config.yaml
d_model: 256
d_mlp: 1024
attn_scale: 0.0884
tie_embeddings: true
parallel_block: false
init_std_up: 0.0312
optimizer: "adam_variant"
beta2: 0.98
lr_head: 0.00804
warmup_steps: 311
schedule: "wsd"
doc_mask: false
steps: 7349
MLP neurons of a small language model. Each row is named by its layer, matrix (up: input weights) and neuron, and shows model dimensions 0-127. Each number is 128 + 32 x the weight over its row's rms, rounded and kept within 0 to 255. Numbers have three digits each.
A block is one neuron, or neurons of one layer that tend to fire together. After each block is what it responds to, as a language model described it from the Wikipedia text at the highest values.

L4.up22:138117134117052125183124144097143095174116114147051095157135098135118175119131121125101136135141152140112084122129188142076125119154150105124147130128127155071166165168106119102144164167138140138115120103220122097133155149131147111122144175214101081159113138134126167135108194151136240104102172124156115135221053124146116109116146110135123160157130089078116152102157152074114069111192
L4.up87:141078109166141110113125150153151107173109045119140163119204160097124111127143147111187114162134139160101138162157113184135140160129121112122095144156159161049178088083146143152111124115151095094100175086183124112119091124108149063113134164187145081058144108140102082130159088171103211101148105110169112157151059114114150104073147126160079121133142069088205171059086136111097052132110
L4.up98:115147110103132103116127147122135132172150108133092134150109137132099114130191132115124159103107126090104153228165144108182128077081180103104105167079119097141097151147146131084079106163078117156108176173189154138120102079100197084102098113146098043099194126123117100136156132110119189084128129100143112162219151050153153135103117130145094110135162080071168143086075135137121126133148
L4.up120:067101131186111158193142152100140121144135082110131187185142179088158130110159115126152110109101122171159138120081159132120151149107129095133134166123118144127116104145127157117102134131169090116103142097184116157174080170067119094123104115214168075126078139092141166134123103065134134081125143108152111213172126116157170097077115119097159143142112099114142172149169113157116113184097
L4.up335:084145129154124146105109213097143093156120078129094147139176131102115182129107146129148093147140100135103130149134150165084076129137073126128126118144107190122137171169157166114114115147063097122140170165167117119178100147139142099130118189128059068125180168091117110148123175148131148131138129154186120152135135086121132129119127137119143125192114029118123106078100130111102047092128
L4.up854:153148098106167097153141109100151155147175138115158130139157138105099153155182178128162098139161126138108122130106105138146119149104132073168144127167140174155106086125159171120100128093100046129170193116117124123151119084151150121150183165119103147125122151145106135159133097147127123208064158101176095173124133132122088076154116150068174134178099132097142125154121094158135117129131
L4.up874:111125113134127155117140148098123105129130121168128091096177151081068117173035094084099157215069179104143071094120123109175168174118128117109124156119132111089129145214151121128110109153173114132095102101212133150147112145069113133121134178162098051123113130107142071152106163165127217164163158161153140123182106139111143047076108087138159130127131096127098217111117154144131136187116
L4.up944:137119109185111161129146171150089141236178097130092137103143121114144152197147133131167099171129149090089159133133109084102137134145129121152101145110100118121154120199192125124120070128110132139173197161181141105164112140153059106118164186175106083099197131120073123118142115088102205084107145124185113153181136125125110120095158124160124121217068075111151150083103167091106105152105
Final capital-letter pieces of uppercase abbreviations and codes, often inside tables or parentheses, e.g. MMM, BVM, USAF, CCP, UNLV.

L5.up106:183157099137096101148163148162171137172127153070122140143162147144106124118166140152148160170107159131214144102159132152115091159129101143067185089100130120115138086184162091143145097114097145175151119155094140142136131164126113110114117101160102084096166148176075098136097058122070171128200131129154122175173173047100098171111123105167105144185153142144146095094088146109145105100148
L5.up156:118100056135117118132146181121144117107045091155083090104193150141141204102197121137173142114178104158128132127122126066084077101097103111127178122129091100086108121177096110114122143132135116092120087201142125115155117166096192144107106133161124124161182105149166103197132098095126134138100122113062120134168130104102084137127143106129142135137141131137135075090092130129139054165071
L5.up420:110172109150160158116147149140124092199097172120126141147197121151115126075161187173165148141102116125137134132153052140077069129186095095110157083123100129137112117168146088089168149160079091112138152164117138125125058137131164130099105076068168119138116101177166088140148119146086166130191150087133114188177130056139064131108084133101121151152155155153167154075125179136160143115103
L5.up432:100114142142108135175145187121118156142144126114121074111102192150068199101179084111131116141142098140146103064122163120106122160169120164130116129157115112096079126144146053106186119196152140150092127134145102141139110144145214137108164136153074138099193158100133099176135122098097156131123130128209145097150104089143102144130102079125088157122170116133152123130070159160136122060079
L5.up560:138082137118099130168144126065161135169084051103071173148133180126134143134139112167105145179114165144146091115156116125066128136159124112074172140081122065111089171131164158161151151131144141143112106129185098144131100160134192108155195108115115123122197126112161139142120087118026180172101136180119157118166098109138066135110134125136103102104124093102149151115087195155079153138136
L5.up680:075136105140124132189143100128162122171108075058105129108194089131179160171156142153151087124140122139135106158114113145114096136130145129063182122162154058131128143174087132090084090134167107082117194133149128102118120163135135078059065162142150132126091133139129103144094088110080202127115134161096103188196116104163140144087150109063112140180099110114191169106121147153165161095125
L5.up686:111147097144097074175187076110127135136148128116119150136142138123106193091124117139176152107121155163170122152139138076111095154106135133172121130139123095086116113105111191116141180163126131177156137174087147097101123130091135191129124116151149133123140071133180135125098151132036197113129144120151148132202147115077127117135095100043116113143128109178146193081098150110108156179116
L5.up993:149112087103135092199134174077169133178108119125096119144166159147174187153124133185128103122152110107130082095182136083051062127095096072067138116134117149214079130136113141083147106169103130091158146174197191142143104146121124145119154132130100126110195152187187166183148121089138098166181104127169051125144133166127111165133141091081128106167101112163189147142143118140132081182140
Connectors expecting a completion, mostly dashes between years (1909–1914, 2017-2018) and "of" after summer, end, rest or School.

L5.up157:122125175100116114106125161107128143124093168148162099105075159169110130099108093092110128109170086125106112086163166128120151121189128135113153101151080010085108120186152122126119141164067134159148105160177088186155081123161150089136108140173069142117139107166101155158158159108044126115155128164095115136199081127137010085196155179102140126170119167123133116147103146143093114172147
L5.up393:085194129112150116085147148089150114122077174085143180076137091154136157131098123190121082147158094145092139072192116148136163107145060160126111147116055141169089137116111141086116136090158054170149095156164159172154136090114090106102129114095118120147124103128100107129128148137130137115166100174046088132186127137118071189125106134144115124092118100144131105138106152105151161190165
L5.up490:179153130125141152097110091119152075173094141065094140100122113153141139155157173065128088128118135140173203085112115119125142175151121144135134137151115143067106129104237134109223207143101136169110078075126123163141108073081189118105130094092147150142081127134078106133159085148095093077123117093160103115190142053114106117138127148136147147077167126192147079160190146084130115133154
L5.up509:125158158086166166088111102130148175118104117126114151115115140102103125141069188114104143109137105128103073115100215186151125103164150106160084125149100108104107156097193120112155154124110131177152101078156121147168146070099155105108171125113129092157106119083084122103134062190113104122115141141141114112113075101180050160094142170102089093138120135076181131169153106094088133167156
L5.up528:077182084138106181112173173172147147142150154035094157130205102169143142136120137183113100111146086195132063155121132116131115116153110131196133115148152094069125103142120199132137130112174101186227081174161105138134137127127130135117122116101121083123125105203152154099132086172110151118110145111124132143159125097126118173145066115113164111086117145147132120118137115082193163113135
L5.up799:062175191117108138110080189072135139106092112096092116112130098161084119185066128134091182140206134200100099172125118179187115174127103126063162128105144090113117119160162144092135165147074118152145104094132051095149138123107123149135122107123078098144094150162112096178131143123137156196148152148162096147136089133094109138094115115116179128110099138089138072135163134180210145160149
L5.up929:121119138157140205172105086092167105160131147073087148132160094118176072159149157129151174155156086080120153097105163090092154149161045180119163111146141195080134147138115103142138137122134093102175133163140121131154156128102072117129150124093156146070158153087129107133030114120168091099098083140097190165118112125130116167114083124073100105122115087096185152143106177099115148155124
L5.up952:132170155073052210115080166071133164085105102119124112151120153149144111136092193144113129091149070183186149087136124147157096164173088150167154086136112120134169135092137199126167195137165122143121111147123116087208118126198113136150148109129082112106091121127135154119122119138123137142159164069089096177106095054107089159159079130118156142145091085080161098159184186153127096122176
Tokens inside multi-word proper names, mostly particles like de, del, du, Le in Romance names and titles (Velázquez de León, moulin de la), plus later name fragments.

L3.up122:183131155110105145118100180140143162154135112103136160150118122140148122120046110136149149169104090124089105122123130138136141124101090109127081109119153056110105111066151120116144157170102175172112158139112154135121120088073144087141135129107116144162157134152120109084101134196080180151159174134178119145171148127121061207137040157115150094126134029153161128214126136162094122144127
Split year tokens such as 199, 202 and a final digit like 7 in 1937, plus "the" inside titles or place phrases, such as Heal the Pain and in the centre.

L3.up548:132107114183069083154146184142143168207188116105123174128098105096154191120121125165116173107120167129088178156099093083144148110045133098134107117137153127157143102097204105126166184157099138233091106084168099133101107057104128125108116191116160065091129153105127073074126170166098131130157181092141151138141126103142083125098092108127095121154140092136184168118180129077149136130156
Separator punctuation between fields in tables and infoboxes: pipes between header cells, colons after labels like Phylum, semicolons in lists.

L3.up108:110141174141147186079138167107137147151109154114099138154146117101119158144122188092119109124139115143171149174147156123137115100107144074114142111083169117134168145088155056134148164106105108150115130131138069162152133086061126111101101158152138157150114138163166068151130090198095171073160173156131103184182107033141060136112084166128094152115147085133111161099135213116080085144168
The preposition "of" after a noun it links to what follows, as in "in the face of", "the pressures of", "hundreds of"; weakly other continuation tokens.

L3.up293:111113145114044118155105164118201169119129075112091184141118175158137150141092102118142164183112105160137152123118145058147096113128117137131145099103134072111145169121130110068123150142140122126101187119142058159103111173170162063128152172129103128075164084136110190165118107102071157145123172112154124099212104090087104154170133120148176115115122069124169149163109151144085149100155
First fragment of a capitalized name or word split into pieces (Re-formed, Ev-olution, C-rescent); also == and | opening new sections or tables.

L5.up15:125133136109066097140100184058106122183142091121094206078147165168129131131140124141092145168080099148161214108106165105191170121105161084107110110133188056113174133102130136109183137145156112158176137086133101162150103175132205086108115165126166110094156110089116167201160112129088108089146113112100130150117130042103098175101095158136144100118129071104128131140130144084147113102131
L5.up280:135159125107108114106145171088135181135051121145091127138120188107132124133095166090162118182106116111126176068123084152118165116169099155165113131126126080094153159128119143135161129075129128101101099148126118165142142141123200044128122139106127144197133135115130168103128102117105109144123105167171111166196049113146088147176098153160099139106136126164164129195102164160079141170194
L5.up437:078066129093072167079122164045077185164156156162116140113141174107156122143117115130156153099160102091142112098103134178116157105138140132042168155138074053136173127151114115044114104066117145146120073123141101170179157177169064173149123116177146158125172164096127141191093144145104205075123142145147168111172141136143113123152079122108149097116173142125096159148152161076162144120151
L5.up447:138123160097110157107202166080160145128122132145173153091119119145142140118089104108127083138157051112077144110115128120134146122141149114111147090115112101080109147161141073099122112118092146100139122108140052162193051123183139113130111087165103119177108112132128101152108156142117133157130114143135171143181118150207110122124150156123104092140155146173118172167099144095077139160130
L5.up538:139157106123105135180118131100121102116112100086090178120106144084135079140100102084195129150090155129160161137125088148070145078104151117168109094089143131178143159141144088115166204123147132161112067078124110151162088120116147127128114101076188078100131117170126097130147147136120086186158152085145146104110130162130111160131130143177158173109161078150186156145147144112090147157125
L5.up595:095131095144085122057124158091096177127112163138131169096162206128060159112047144131177146148105104200113167127111115134114071184138097074117114137128136109094136159103158125134169115083128116196160097117108147132128131065127108202133162150081152145154112163122190141124112179107110181150133195123109113132086120138057097177123089145143131151137135083129183110098116158130161047130124
L5.up748:079124098091071184162130140106148137179126123167131186104073157118105155142057112143139105154149101198156162089111117125098130124128170119081081102092141095130142147129171147155189158121173170176115135129129093184175090093149173082130059126158183176180106112148110111145183094149112093209156081150125155125119101141120137142157117162142048125129182114161122093124142167137091162166158
L5.up975:110166136085081099165136149158133173116157147148141151117141132082160173116148143064102140120106123084187153091091081125188116145155169060175112139084116109149155107179154081148148119115189081182191161079135068111140130139095144132165061118153172074148082133151102142155156115128075121160102175172097109146193144137101108074132171127221105134090159076100107122147155085119169177159149
First subword pieces that begin a longer word, especially re before -elected, -worked, -imagining, plus Con, Tr, inc, Rep, often in lists or tables.

L3.up303:140121101105133164126143130146162124172130095142070157134135106090145160141141121098159128139112132115146145132031118127125084099150150077123128151086127159183050112093129086117150128124121095160142146137185117104153116042119177148093115172115123100167156151167165130141058165161133081114112189155134117170155150101081166131054107141110111142083112122164083179075110131137149069077092
First pieces of multi-token words, adjective-plus-noun phrases or personal names mid-sentence, e.g. prot(ective), enthus(iastic), magical real(ism), Jean P.

L4.up175:156163169148149147137185150152127076174143099090118078151169112123075177154120135079117199084105123192078114149155138115129118148109115106120117145134137102091129128148187114068158137109067064148162177106167122139131123071178070167081101176100104048163129144171095147083107168135096156096140173151171103133178105135152130097067110084122127130170111111063101163169197095114126086128195
L4.up176:128127111193089132109169141163145100177146100110131121173114116086129108142132127040121180122150129123131134133113132126114158123114129085103127108114153057104112144154183096123136146133086136091112176038122172165174132077121122137117122140109107091128107111132161155091103152141128163140152193159181147175179141153102140067024146132126090198165182120133101232116161138136170104177153
L4.up779:168145172192120187141144160125097117141190119100115102149158143092077143123146142128130117115105174143092119122095108162162166136138132114072068159152125107111099151156195142099134067135082088162183180112181111165170131124109085121129127130111109091072109080108139111068074131123139158046099154089154133170123119106081163036123082145080130147183115073109161165094144150094156111158083
L4.up824:154113108169128134167139182150095143105133135096098073200129139163120171167088121115132170069112111125071132109112142159148112180145138112168105112147156074134144195115110144077162122140107118155094183099169139071153111124097095186106084122094071147110102121088124108061148125132132205071096186162096116159152071130139160126126085087160109103114146110090132183096120119127102122140145
L4.up873:171087146145106185138155154088136143159063096102136117124174104102127166148095071120129155108107117114129129137113136112114139112128080105155077119167138072121135179095120140059144071110074172157132164129094161136157186113118149133167192127108142030141135124098106141063091112108143097154158158197142126147176158149054073152107092113136123115180143093135105183103149118126123127147154
L4.up885:175125185172165145149156122129128163180084133115124118130090148085121152170164183073103150134151149133184140161149163126123103152106138080125166149063138071113079144135146116098131189096106087117141152117185188120081091104140064125104082062168125128100118079110140140190133148105114142074133137105124090176104090136176124176095074119125081122135124083150127148138147147116152128123128
L4.up888:160121129113103174130134132113150134175128101120090137143158110073110160193090136059115137104144144108081119147133136135069166157100156119070096150150141096129089091115200095135108120122107073133176167125195107172145139145113150090105111112168144064123141146154133077107091130114119131131098123111165133154208137123132108155071075129153108165149150139109131163160180153086122094197125
L4.up975:132126156192135154126151143133122132136165090154076128218143155073104215166101127135115186131104107107101112146092127094118137159100154100099114097159143120127154128113159090079182117144082108165131152114170086187127109153103120100127118153046177077116082110118117156097088152184124182039086227142195158170193127136124134087089134117077104149147168135104151146104132154083124120135143
Tokens right after a single capital letter or short opening fragment, mostly the period of an initial (N. P. Suresh, www.) or a name's middle piece (Z-em-in).

L5.up61:160168127111106199119142144141144133169122076112119169106168147077089218138111153130071142090083116120088076156147121120156118116098120074130092123141142098146124153099196133115164150106064151159118205095119116130142106079131097105119147157092126118130056121143096072107160131144122152132154130149160153177156109086086104128078101157128114171090136116108106145120192093109157153090255
L5.up163:178079132105138094127129197118100132175089111080083086151184140091118224144106167155110192082153125135132075154111106111147113142103120145159110166147121138075148102129132101077175089151115098157157135164134103179114096058067097102092052156136088106130110117141133113073140089126060137037137159090114115188204099141115134134132132099139083143154109102118137163102154054114179111121150
L5.up253:126134125175146107138141117150098147182126149080071110110145095109164177130116174115104165130149117126164134107096060144075101165101117098087137056108146156137162124145168111127161148111131128176104137048152122150166077125072132143059140095062104094102125113105139088121097118164063160109118184103101139205137139073136078165144088103059110146113144159147181179112181174155098095157131
L5.up282:127088142144105132184157134168162146191139141096129123166099087067113159139059152119146162141130159110197125164071115148098122184129115097124189117156185098208143115086204103068133146152095143172126137103151106159146088084057158150140122066110173133106133106128121071128107137121112190127116163103101089159090128058133046232119101134100112120048119087175136178135150110158094111125091
L5.up505:172077100127134133099106083167133139142135146111055127132111159069100188190144110168134140152051141146148138145142152095125153153098117090132141085127095055168174117102173115064192147074082144159118180103141098105146124115127083145156085177090128096118074159143123097099128148158090130164170177126143156093175134096110105137071135056107127131190131079110148151044136121081124118131189
L5.up590:176118175139092155118158149169154110189121103093104097134107131102077205134097190112121163133147152133112155171145138129096130145105080135140130151146149066134148149123196106104205095158056127141143150108152102191118130119122143105075140132061051047130139130140112132090122107178079158096180147151119163135155143098089068154076075077148071153114135161119128160111152100126120110130150
L5.up635:162130146170112144131133169169097149213153143064068142149184115111109218153088160162108141121132113116158124102125116140127136134116126090105152136117124112114129115114155070119176084171105160159105125029170142166148101158105139120143153086096151057097139137103123114105126101163056133144110116147131110168150162054108087155140074113101119185090143135129176172102153149074152147217121
L5.up784:160096122161099141139146209152155147174069080129122154114185127092082179107104105123100141169118112130138089130100110083090165191103137150151098145118185064118125101167207203098165123144087131189117212154146125159118124098086133091107104125117150098084122159118085094057161106145099169100189173137140080109176066123145088087102124178170133160086177119106143127146123110126158096126164
Periods and commas inside numbers, coordinates, initials and abbreviations, mostly in tables, e.g. 47.7736, 79,883, Dr., P. Pickup.

L4.up33:135149128127120143149125128127109104089050122111099135140128138140126118126156096125092082093181081158180115108151108158118161043177101114139142163115113164119138137053137210128107123124181145122129163110152147161160119140092086056118169113191113125166113112066141151107153132129115123097168086155038054133139097130203188132100125119140089144101058171107109121116191118167080127127131
L4.up52:146164122127156146113074122089121140116092075065088174119112122106161153091146156138100151072126076130181147103094120146172120117123113157191120056066126114105098107151061208123110159098142129181168162129170130181149095108119048115120124153143122144126061136142119152139093113071151127095169149161065042142119098038119133098096106135110157071166134129073126113170127111122134123086188
L4.up166:132140157100119190101119106097127086125128154083144125117124092119103143097154206119164076120145079112142165135091117122100085169133124106146168157112094101098118110107179097129092149148104090150153103094169128070115126099118121108180092131151150156151088141107099155190191116126122111125164177074156019144166064093153107071110117132107136138149106121133125166118193176139130104153120
L4.up182:052100195136095120070083102154059147136149118127118137150116141109090133099152174144089108111115117143166163090119147116101134137128121095172136138109126149141140077188071179107127124122157133164123132121186139187164105077073090118064119184164143148123058108164127130156128144204138131069184132178125081117140089081149147081168072115101163108108124072147180104134165155143138091169086
L4.up691:099148084130135157206090210106162145102100057063088108172150149097120160122137181154168104118132118158149119121068102082115096109074124096241136126112118134082124123103098192110152171152101131163134116105151115104150080121028140139175181110127132161117062151152157116165163141182132099146167193117145144084100156088104133081130094127162134126102105125152096128129145140132141161113150
L4.up747:096171126130130198106139129128178165142070114139112149087145145084103154175123080145124136123192094138087109137136052188152081190151170132168145151137158114114175100081130169155157080091156088150100098107172083130149115087139142113156114185093168143125080104157114132096063142132123129118144149064114064123157083107133154167153040107126115153133080202159171134064173103170149085185147
L4.up973:111122136068151131135109107110111117104108145075115214129154134123155112175096128116122061070175038070195113091177079132138065112098136123095148145096092117137117137126137207113178187110088115144116132095128095114141119079075047105153123178147130149176155136152104099211158157118149140135135120122109082150128054103129109164056114138133101169086102116156126114186158123101118092116145
L4.up982:130188138125129129152122147116153071136133079084124100136168101109159119123143146077125134120188024127156041078148101142140100119187049177122218103139111105122103125123144160118119140101127076173163152092212129062151130190118075087136125129129061165111134122196107134185113152098122103092125136113109060120060118091161147135175119165109112086152084160132107059141133107085110157128139
Continuation subword pieces inside rare or foreign words and names, mostly in lists and tables, e.g. Timi-ș-oara, Korneе-v, gra-vel, plus a following "(".

L4.up88:115166101154103169104112141121133139128081120121086136131098136149101094159161176119133151179124163151176176189104157111078083142087102135178180109128110161112156118097141148162163158125197170089029136097083072139146101168135144029135148113060148138109169155090154074121135115148138110198203082211101115099120151087111067162148129150139166116086098165150067129147114116157124126124115
L4.up94:105127088157119079156164136125084185127164116168066155129102189159160142103101170072144171147064178108102169149116124118169148088134114154110126112104173106101122092069130088122150120079149122157105071081117113140174107180158145130082158153098098087141102120119188137129141044138129099130096139121146116142116097099177114129176132151120131140094141162230134111150099092112121102121110
L4.up348:088121119095171117140099125098169184148107166138118139086134159127129127115136145174111070156171134130151150096133110096152122125117096099155145114066125116154119112099115175161144174131154102149110107092095124116161103144110166133132088110116175197170146131165141163156190097165117052144155156140089080066091092142119067143129114119144137084080120143152133133142133170126125124145106
L4.up484:116152100071123147104115114093119186105088160133106170159117183161116139135108126141178100200136064181127192134149168104092146138125146147083146103122115138168086104076173134130132084117108162142087094116110101205138072135116118075130120076135106128143102104101088115115086104118093110151175158105116148150098153114099069141112094181157106120124149139201097171154034144086080144126079
L4.up583:133183140145046098126143151136181132109119096120129152096093092087096103152100139113140131184154080170097151110119137115055128106129063146131137125120141096112118104048202102185132123134143126148156188069156102195156149088131199055121158103128117170124077101114143123144138147093138106146102173121144147129072149136107128115153135172148100169131131098115121111140129159152076075101121
L4.up708:102139076131104085141142145080114150111090115116137157114172189103091099120109111116197113150098148175153118135181114076113144115153134124198162132139089138152116134072077127080101141077142132180109102136128109150142065128164148122151145116134093137080134144152140181129108048130119075103189129121186105132169118085132079154142081086148176134155123121115100133204105100149114152100087
L4.up823:143152131106122137103111108060129122147037152130122168140127139065140122149076103092105163125218100158159175098180089165131147168117093138096189100147092076165119159058107155142131167107169120107107099124137108130170110150144086093144048094128173164175065151109079127147130152104129121149138082158046121162145120120121072171123136134155077167114142091141109176143132149131087113157142
L4.up948:194145159112087145080111172026128160118056127099158160131139160135109133097099114153154153187068091126196127122129148093084124122141089137147117077163090064190140174103112181088146112203061140160110147153150077146168113163070127087147098098120121158145150119149144124121121145107124125112172181142128059164115122064113099137179099151157173088090120130151146130204088187120133101106171
The first piece of a longer word split into several tokens, anywhere in text, such as prot(otypes), det(ailing), Cor(rea), chem(okine).

L5.up12:087083094164116153115165195111101114192095119140106140144176174077129144149116138107130151151151113102102155175175124119118140125127153133161117120143135189052163102110155168144110168115103086073190199112185099109135107134143112114113102129155078053125096145202157122136113104143094110097092053117152137146207071149174177128121145140149118142204125103120150164104147113125138095160090
L5.up137:115128110179116147103141155060060163220166133172080142155159180022125187157138166139163136132153110151149150109139092122127123123113109112092153105125138159095162107170113140131080150145118095107129155162136140100138097155181068136150125137099108118118140116094118074140143133148095107142098098143164082195130106133097131134169125128127083145152088066080133133069140141139105129150119
L5.up200:083180123155056147147137181143142166156137131175119122169168179129145168083160115141155140150107139170092096138141149101136115157207103122115186127128081111178155095178130072075172113108114128131164158122196134149174113137161130094131171141098043119137094118112103115165124106152103181133167077192093136140104132144104122104162108104126164144132155176166076105102136162087125136092142
L5.up293:100097080189145127133084181119102142157115149158095089179178194119089159135111159146099154118139126149141159174153095178094113153161041132103112099144112159095163122128148138112096126161091112127125170149166162166123114167126136173063114122116095124081149096141138139128107134156097136131139138070155091125149103140115112141124178091129121143171159132086140140090118163152157084155107
L5.up480:096148106098201122147150095147110095254167112087085082103193184145163156157149152146110132142205063128082161111097100154101109101123100133089167111142050124127129098112153118106136114096118150106155214097173134160134130121128107147103110168096130115111164119133130105178104149168141124162123031157123164130123128132154161103111122086115116127202160090171154125125170169115134127148127
L5.up720:147155135161124135150169181132110132171103103130126132149105161095160146148152090072131155124127113117145179133082071092096118180155047159057155107152109150133112089151159145146147104162085162072116187139232124138159094156154089113112132146174105146121214113126151168136122169097134122146117087187160048097195132138170073112088162102143124112158068125183148076097114111151057086122161
L5.up874:101114150097157120143139096138118164139197117131056132141188138154110124163186143127155158120130163157132102147140099136138102110142153098069092118102146068121134162111121145090151146092161126109128143111147091071153088126144159176145168152083067145065093096123153086189142074118093117149136071164195178153122154141182102181164204099125139104161188089152219118124125168130127105103128
L5.up898:083144132129110074131148154199103181160097105119123124131160132107086133158132082112181172177144124152173120106164107118079110087132083134111092139068114106054146146143113106068127144145124127107049121114111068163142178147112162086139132148104102124143133139093202162121110116164132117111167093171104160123148110144155125119177167097148159099114072112170168156102118133171066140096107
Interior pieces of numbers and alphanumeric codes, such as year prefixes 198, 195 and letters inside acronyms like BMT, EDT, CCP.

L4.up333:133121120109083137127176148124100171151168172156065138137144117133128203099160088133162130114116104142100121131149144095138133177087097130084129103137120168139056094132104162119152118163215081137117051163182121114103099156127046068138111135165136215131138098103183071060128073168120172114138081126072160168129121063155130089115089118150132105102174104105161084143155128159118134087121
L4.up481:112183149115063125163128189053136133103081116140103131117190109160123141139134140120084157049127120183193093129131140149142113148109172116079131176105113124097142170120158176091168125152098079130124136182152076117132123105047111138089113083127132110117068107093130119126096049153082135103124139089091129136197088079125134137141133108146142118091137118139200125189129119115106090118120
L4.up592:176097055084124124156121121115141140152060136122150203191130116104165209169110120143155081088160137134146098095134113105166106213127149057138146157132068110132120123147154139084094113116165055170184165145110138145126111100085044107104148125104185167149132062119090131165147073119079106096146139092116118149157081125209079155142126112178100109110108105131183167105102140097157118146128
L4.up838:077161061139135152173145119133169176189100090113037139133220144122158125157079122121125101155116106137108080099121136127145127193162170096150148116137109095117155089162139149071153135127151117105131153170193064151138123080095109114123062110075138150103114093121123129142113070165107150121142080157099147148125141140124084141099112108133165103119104115097153120092119125121104113130126
L4.up961:121129075112116134163167098110161151074085082132113170135111119124135195139097190085098110148101128127118066073139123083089184131140118068148151126113174139146109126156114144109097155088128129093157136140137112146141063148106188147163093042121183152144144120134162136124155051070085100127114103154091117135147169131164120113162144096095077101155168171151131195161136123097093127149100
L4.up1000:137174108087137130124115102184120074215115153161123139182159097139105153129128133148165164142126140133140117106107120119131106139101095105129168097114124138132131144088137094081153170132165138092101120185119135144111138125133162099113148133069105144188111116172184107095090119138070123150124082134138092150183179086119122164119057154048178154098165094131152125097139174124150124143130
L4.up1007:068087135113134179220139148121109172121079120166119112109167109127135195107061136162106111122122073175136129046187098133154138084103106070107153116088114123111123095157116142084175113043135108116145126161157129173154109151105114164159118176156150155177100123155205111125164127082099161122173145126062116196174093133166121139136153128106102132096145127092125122096157098167078138163170
L4.up1015:094121107113135121120102048128128119129084147137127109140156186109123175116160096132236122193085119124131136117110140105119177156123180118134177119117094096115080122145197084108134126119171143106120152112114104096136094138131091100149119122139164145174135138101148139145100099115061140171134115158125119154120149148160120100064142172118144147176142070155143200118132154109085129181094
Mostly "of", sometimes "in", after an institution or place noun, leading into a place or organization name, e.g. University of, province of, stadium in.